Weights of a small transformer language model: learned positions, 292M tokens.
MLP neurons of a small language model. Each row is named by its layer, matrix (up: input weights) and neuron, and shows model dimensions 0-191. Each number is 128 + 24 x the weight over its row's rms, rounded and kept within 0 to 255. Numbers have three digits each.
Before each neuron's rows, "fires in" lists the words (lower case) most often at its 100 highest values on Wikipedia text that the model never trained on; "fires after" lists the tokens most often just before its 100 highest values on Wikipedia text that the model never trained on.

fires in: "had", "has", "remained", "have"
fires after: " h", " re", "os", "av", "re"
L9.up532:133110099161103113111099132148110187112109105106130166183113142151126130101160133180167078148129138110131175107165162151132105126145127106142111131120160102122179120140073123142129105118109092116106119117117117124113136193154163126113126138119088144131111078076141085123098116152125130151113140161148120117108121106098098119128147099106131115115128119139124104116160114123132112139138110167118106123104147151118131136136119119132153148083144133104149065121138089142141160132115125139126101124134155110124096161113133100180120160090102128131170174131144078097154070124151122123

fires in: "years", "year", "administration"
fires after: " y", "ear", " Y", "w", "ew", "in"
L3.up439:084133113160085115120093165121143153075080165120143121149140117167121147168167113125098137125137147134137146124131110079108115100138110157089117118134144115086118111144126133140140121103145112117136119148149119135093141167128115153134116083141154167188173103167167128128125096109135168169157148145154148131087138170118089128127129106104082062137156149121150145137104131149122126125179139096140150101132167106084155162144151108122116139128070142151096118110144115121134088126137122107103150104150151124162169146150104135119099142125110141120129120131160148113151105143097113128

fires in: "released", "video", "some", "people", "square", "release"
fires after: " re", " s", " v", " m", " S", " p"
L9.up260:130088155151159139108144114112095133132120115139133131132074130177113135152080131106128180144158144139177114172164113141140117136137171119138098168092162135141121140106154152148082144181104126119150131146106154114116136129088130123162151133091119132130180111133152135148125117132117161114123134097134145109103146096126093131118153119137079154105165126154151112153149078128124138140136134177139132147154180105109136130121118155163120096116144120177119102105142128143096157126081119102179112152066127143129121096151091143152092156144144127130124098104141130083116127118110170147

fires in: "released", "be", "release", "however"
fires after: " re", " to", "e", "ow", "t"
L9.up55:163138142135119111107165148136166108141135149115123188116091159161116156099122097108121170128132120169141136111121148142097162119139124124104116119163104112079111158131119140111123133100104116109126154108127126151117152141128116188133151151152163112163138113129118122058115076157101126137107145114146126097104119125174124091117091126096112082133166135168122140177114146152144096114129136124137143082123127110090113105124160101162116098108102117123132114166137075141173146105101121109135123109091158131101162128098125161170107157124137097140113126104123139128109123071171152151

fires in: "country", "county", "council", "succeeded", "countries", "international"
fires after: "oun", " In", "uc", " o"
L4.up429:132155156129130163090153069113136133116128130137116141119114121109131118145132103094151125154164130114120178185101105154072152120161112115143136132144130122114120109113154098143112085133157113124132104113135116136096116101126162112156149139113089111176160118140088114195110152128126163138087147140127153107125143159113154123104130183134112112098112096099099109074119135117124127123110107123135166134117118127115143094128123121186150068106086130158124085152172147179120099148156169128149131147095145095130173106152125114145149152105129119131075144096117128123143122105127122127

fires in: "released", "district", "release", "reaches"
fires after: " re", "ist", "is", "c"
L4.up475:121117140125120139123175153128164101119128126141160119133125113164124126123105150140115124143148108128132156080110130130093110108099156111147150134153116116086135092114159100107155104092129136090172104144122129120133124124134143155097129131153098156137049176163114090104114134166130118109118155147152143118083117113087110111120061127153125117168188145178098118130162084120113105124150110143120109137150160097136160135167133114122121115117160147149132158113095134089146157112086103083149095135116163120085133129157123121114142115126083152140113131126097133145159159079136160140

fires in: "is", "team", "american", "james", "him", "her"
fires after: "e", " J", ")", "mer", " h", " "
L9.up230:117155118094149163128116128108145122130160173133114136073136138130123111115207111134144138158103150146128147160159108146132154127138137156127129143135115145158147116110120136149130113131114147174119114137152114163102126104204149122144127134185163182149121093140114151136143103103081150158140158146157111138120142116154139133138090109122140193136157135155125122135126121175154130102164156157119127159146121139124087100191150191127121132126082107139098121141140107115102117158122159114126133144116115117122123126136130129173126110141100074161128108120148126078157148113132120172

fires in: "team", "teams", "tournament"
fires after: "e", "re", "n"
L4.up486:087109146109115090186129106133131115075164174150138117140145118112081106144145108133120124126172114134184136128161110139115091077127154144116104115181138164105113112086080096153105107179166142148134126145130126143111168117145104130131105143156122145146123187095124109117124122116087114131092133113142120144135124118146116136120121131093122150132131128120111145121128099162123131131124125107061111124188134181157133107125146112113137123146085126112099159144106137110139152125109148105132163092141157066096083142155127136110134118095127120126116159112107182111138132097119154121

fires in: "have", "made", "were", "take", "are", "published"
fires after: "av", "ad", " p", "re", "ak", "ld"
L7.up444:115165073140107151145123150127094119124111151125108169104103085120140099123113094128116104096129138130107148105139162132136149078155129127133099153099110138155118181105074111137093152131129132080121148130121133106119125149102155114132157144123103156092120109095111172090133153201115152155117141095138124122162131136116161104133122136133142153086153150076104153112143151115116135131148065151129163141104155162115161102153160170153139127141107168134178076083153117110103113129117137133127143120111117161116132134139111104132123117135106087167110143158145121122101114139081113137

fires in: "team", "votes", "teams", "tamil"
fires after: "e", "-", " V", " v", " T", " ("
L5.up191:121136155144153131183107131090102141172125153153108092152143112120150113114118084144126121098081092116156102155111123130131046105134117165139178125088146141085107120120116120113098099127158115132106175119108146106138139106128130144135142150100134140135135146132079105142114121090119161148114134113106074149139115128112139127140108206123139150129179161159108112118133128139114080096144154122077115134151133168137129111153121160147122116125143138080120117130138129119150133139119145125109103097156121115135074122123107147088125124078146147174089149111112124121136139087092116151

fires in: "born", "corporation", "camp", "corps", "stories", "story"
fires after: " C", "b", " c", " st", " b", "p"
L8.up200:137112124100104125108146103098128144123104174116140129111128131089100104153152095125103129130138130090116175150112107125075164144148095089129114109137145129163100131130118118125131118116128115185163109100153134137136133136130119144097170145103137131179085142132109132148151119104164140148140145127141113100113075145135115085122120114097119123128135097108158113148125148085128126100139148111095115183121118178153130148141111161148135160153117146157122103130142135163079118106157135152074117155130120164152111091080155142177088097144138081131125086107108157126062101147124140110

fires in: "her", "his", "more", "martin", "a"
fires after: " ", " m", "ing", "ed", " M", " a"
L8.up306:119118115115111099125104110116127104148126147119146095103141141098115155109145094094141141150179161117154188110139164135098109110139160114098133177077145098127127102133105121115104129118174141149129112125095121114176205099166093153134114148097138142136110145122140109107080146115110125148102126130147149141145113108138141199142098128123135133141156110098178113148147115100111112125114112146126124108109129110117080141168116133131146109120105093108117140109128157151144176093132162122100126144142128167177134143137135150125090092122140168156145133127144097106174113110172101089

fires in: "as", "during", "until"
fires after: "ur", "ed", "t", "ch", "un", "et"
L4.up72:145154090122146126120136125105194109153120098095107113158117119114139155102143104133162080135155162172117106110110144095113095112149177127188130132098156120088169132143118167101099103131136135109106138135164123119087121113130141108098153121119103142149128100123113139121089115070162141110127149096140135135100144122139101174114080133119139140139105119120150113133124103115093083135137143096139124141121099090143126123141137128203138144164142161104134111160157124116145130134150158132155110117103071124137086162146132144175124142142142138126119138099104161110183092110160106132

fires in: "became", "american", "won", "democratic", "is"
fires after: "ec", "mer", " w", ")", "em", "om"
L7.up220:125127130131095123093135158136142152127169148139122125112096130146117122165125095123171099158130112144194175137103109146110104066107101129140135135142111177131158117150149127173147114087117114158128106153128119137094107126145169123122140163102053128139135142165133159098176137100135197117080126122132127114131117159133098142083093114134153126120115115121163161122120104105185154126127147109108126119133102097105118128159178110147089121114118110146127120161147102118110156069146101138103125136138105138147172112110161123138065139133131132128150121104121138117112135140132121141

fires in: "two", "knowledge", "known"
fires after: " t", "ow", " k", " T"
L8.up82:112145150120147148101162114141164088145153107156122130130074155107112151108121153113115114139145144090126109115146143138175127151136089112139100144119153133144104143126116106097122099151126094091142133156162197097091140120140112131142086083127113101126131146145154177110145088109138107113129094153136155145125143110106145126121144140093119103114171165145079118148104105097090171137132118128148114160130107126154081133113103125138128145079144144131103144127152114091154125116105126130208121137149126158115108178123110142112153156148066123141154154153142139159150080153147116124

fires in: "species", "location", "located", "years", "national", "year"
fires after: "ec", " l", " L", " Y", "oc", " y"
L5.up458:150118108149155112180121108124143142154164142130103137105135106135185086152136083092096116143144126132158182098105173112147152122081131172105127132139134159123150151171172138125165140122116097114123109162171134154119118110149170119102113133118141155097117110139128094081102137112091125169175126124117131113104110113171123109119107123100140100136150134164152118127120137095136167150115128063177160126134124118078106101133138104107123152130107080154149074109139113147128137134127121129141151073133145143081155138121150118138141131124142154115158113107128128104173129123150103114

fires in: "american", "video", "european", "beach", "america"
fires after: "mer", "e", "p", " D", "il"
L9.up21:120118116114162119105106114133168089109113106131082160110142106078109139186124121137114130162121118134124117130129135108115078128125144116078134127084098108140112144122108126160093134121110133173112105143110143139122122169153125132090131077120140108144099091130069128121167132157131141116150124141114135095148128148187109114122153152138149121160135115119155109160167098111141158097140129139113116104162140150163103131161081105127079139109129142160125089088139171146150139109083138119122122139145150081154109114147147124143112114095143091166078073116157082117115132106136154125

fires in: "released", "release", "born"
fires after: " re", "e", " ", " was", "un", " in"
L8.up58:133113106112140149158131114145126124142160122120117175134099097163106163134101124144154103073188134121120161124113143078128124125132133117125089110123086121154135126123134139116117139161156150138117129093099112111099126128121145151142174095148133116133116114128130191146116126131181182142113129102112122118109162120121123129135151125104118119176141143143122155177152129127079132100153077171134142152120149116089133088138145182141131157102099146109155133194156187129094154104134140140133161102137143125130095120118115155128158118127160147154080087118159111140127109091125097164

fires in: "until", "country", "county", "union", "championships", "countries"
fires after: "oun", "un", "-", "p", " Un", "ber"
L3.up447:133169122132120173122140131125163106133122151114149111130145150122156113133116110124141107115131125139141149122109106155101132098122134139132157164134135069118113081155096110147063150162103107152115128146141067089125132104138119098102119138140135180142167098088183121097132107143093133152108130134110138156080173137132134142159135150096145123133142138155103129120128086091054137111067133099096127165134159111148146103103156163158165149129152161138113097095145132128119138117114118099138172135161124125145149118124123138175123112148142133141075160108105144126163128131108131162

fires in: "called", "named", "name", "preceded", "total", "wrote"
fires after: "all", "am", "il", " to", "ro", " n"
L5.up387:147125150129152139183110153070165136151142086120112128122113118123109144140122122076108138155119153148158115115140135143139146131102129153131096147138170116135138142143155116144163147120128134161159083125123148140113133139122068157158137144137147103117181112115140127126111143089170141137094133129115132141145100111141143156095153132117137132101157091120102135174145146079159106138111142113131160130119109103127107109157142146128117153134099135102135079155096098137108160096174137097138134163177118117127159155106094118180091135116130127164117144073163119121153153167111049112

fires in: "april", "released", "release", "species", "review"
fires after: "v", "e", "r", "p", "ec", " re"
L3.up456:143126139131156124154121139103177136156148143135106170115071114138095156100124111110112169133137134123122100130093143095067137118074109132145108128126073127102103129099140139131137078162150180112159091093114138151134106141118104141104121100146173146164111131094128121121141130161137093155113176106117134122123106143170134116156104100141205091126140120131126132126147073139095134151111105126170119113135142126149124111125101120094092173130144115128128124092125165143144122125130161107117136063146137112085118159117132122120163121116113124096130130111126125118093158090164097144

fires in: "born", "division", "life"
fires after: "b", " b", " d", " D", " l", "i"
L8.up221:139119169111122140134101120140124106121132123141134082173120148096194139142120111139124135138128080138137153146172104147129125109120131129150140145105121113175138153128085100102132128140135154151089136135163174069138156085133133125134115140132114129112135106132139078160126060118127129089131119117146136102127117135118139113096144152178140090106145088136112141134176172106118145094093118116133145192150141146081140105152148109130135178144109125137122156133116163156107116124170127127197121146136135169105143151127115126160119151154109079114112112126107123149075139143163113109

fires in: "where", "under", "water", "took", "already"
fires after: "he", "at", "nd", "e", "o"
L5.up103:137119184134152175114100114126130136108093110121124157142123128133073136145161086135123162155101137112116177121117090154100095092150115111102097156131129127136146139150110163113087134139132116109102143111034149123124127128125131146101110132106137205114121115155172129139141095104109107155103104132130136170102148116116119097150100135118142099137139110115087160149113134147057108088159156158116085110128126104128119176149143147101103141120128096140174120141093112164161141155113110119124142126107134095122139154148125153117149148139115162126106104158142143143136153151105117131

fires in: "this", "history", "s", "their", "clade"
fires after: " th", "le", " H", "H", "l", " the"
L4.up435:093110106136135131108129136129122085115143146144113178178136148154096130146156160103147143138125093109115135164125101124114142096125103145073088077163089109135151116102129129149128154167097134136133108110134116129141116121120140108138117147105146125157158095124090123129119091103157119092120124121128170129147171105143115149178130070077133115081156086120121086136149144160152122107125121112147143124119117108187132147160094167161142117090085097151135135115150129149149117177152133086124157109100109101151137116111159173113146116161117158100122107150142116157117087131100130126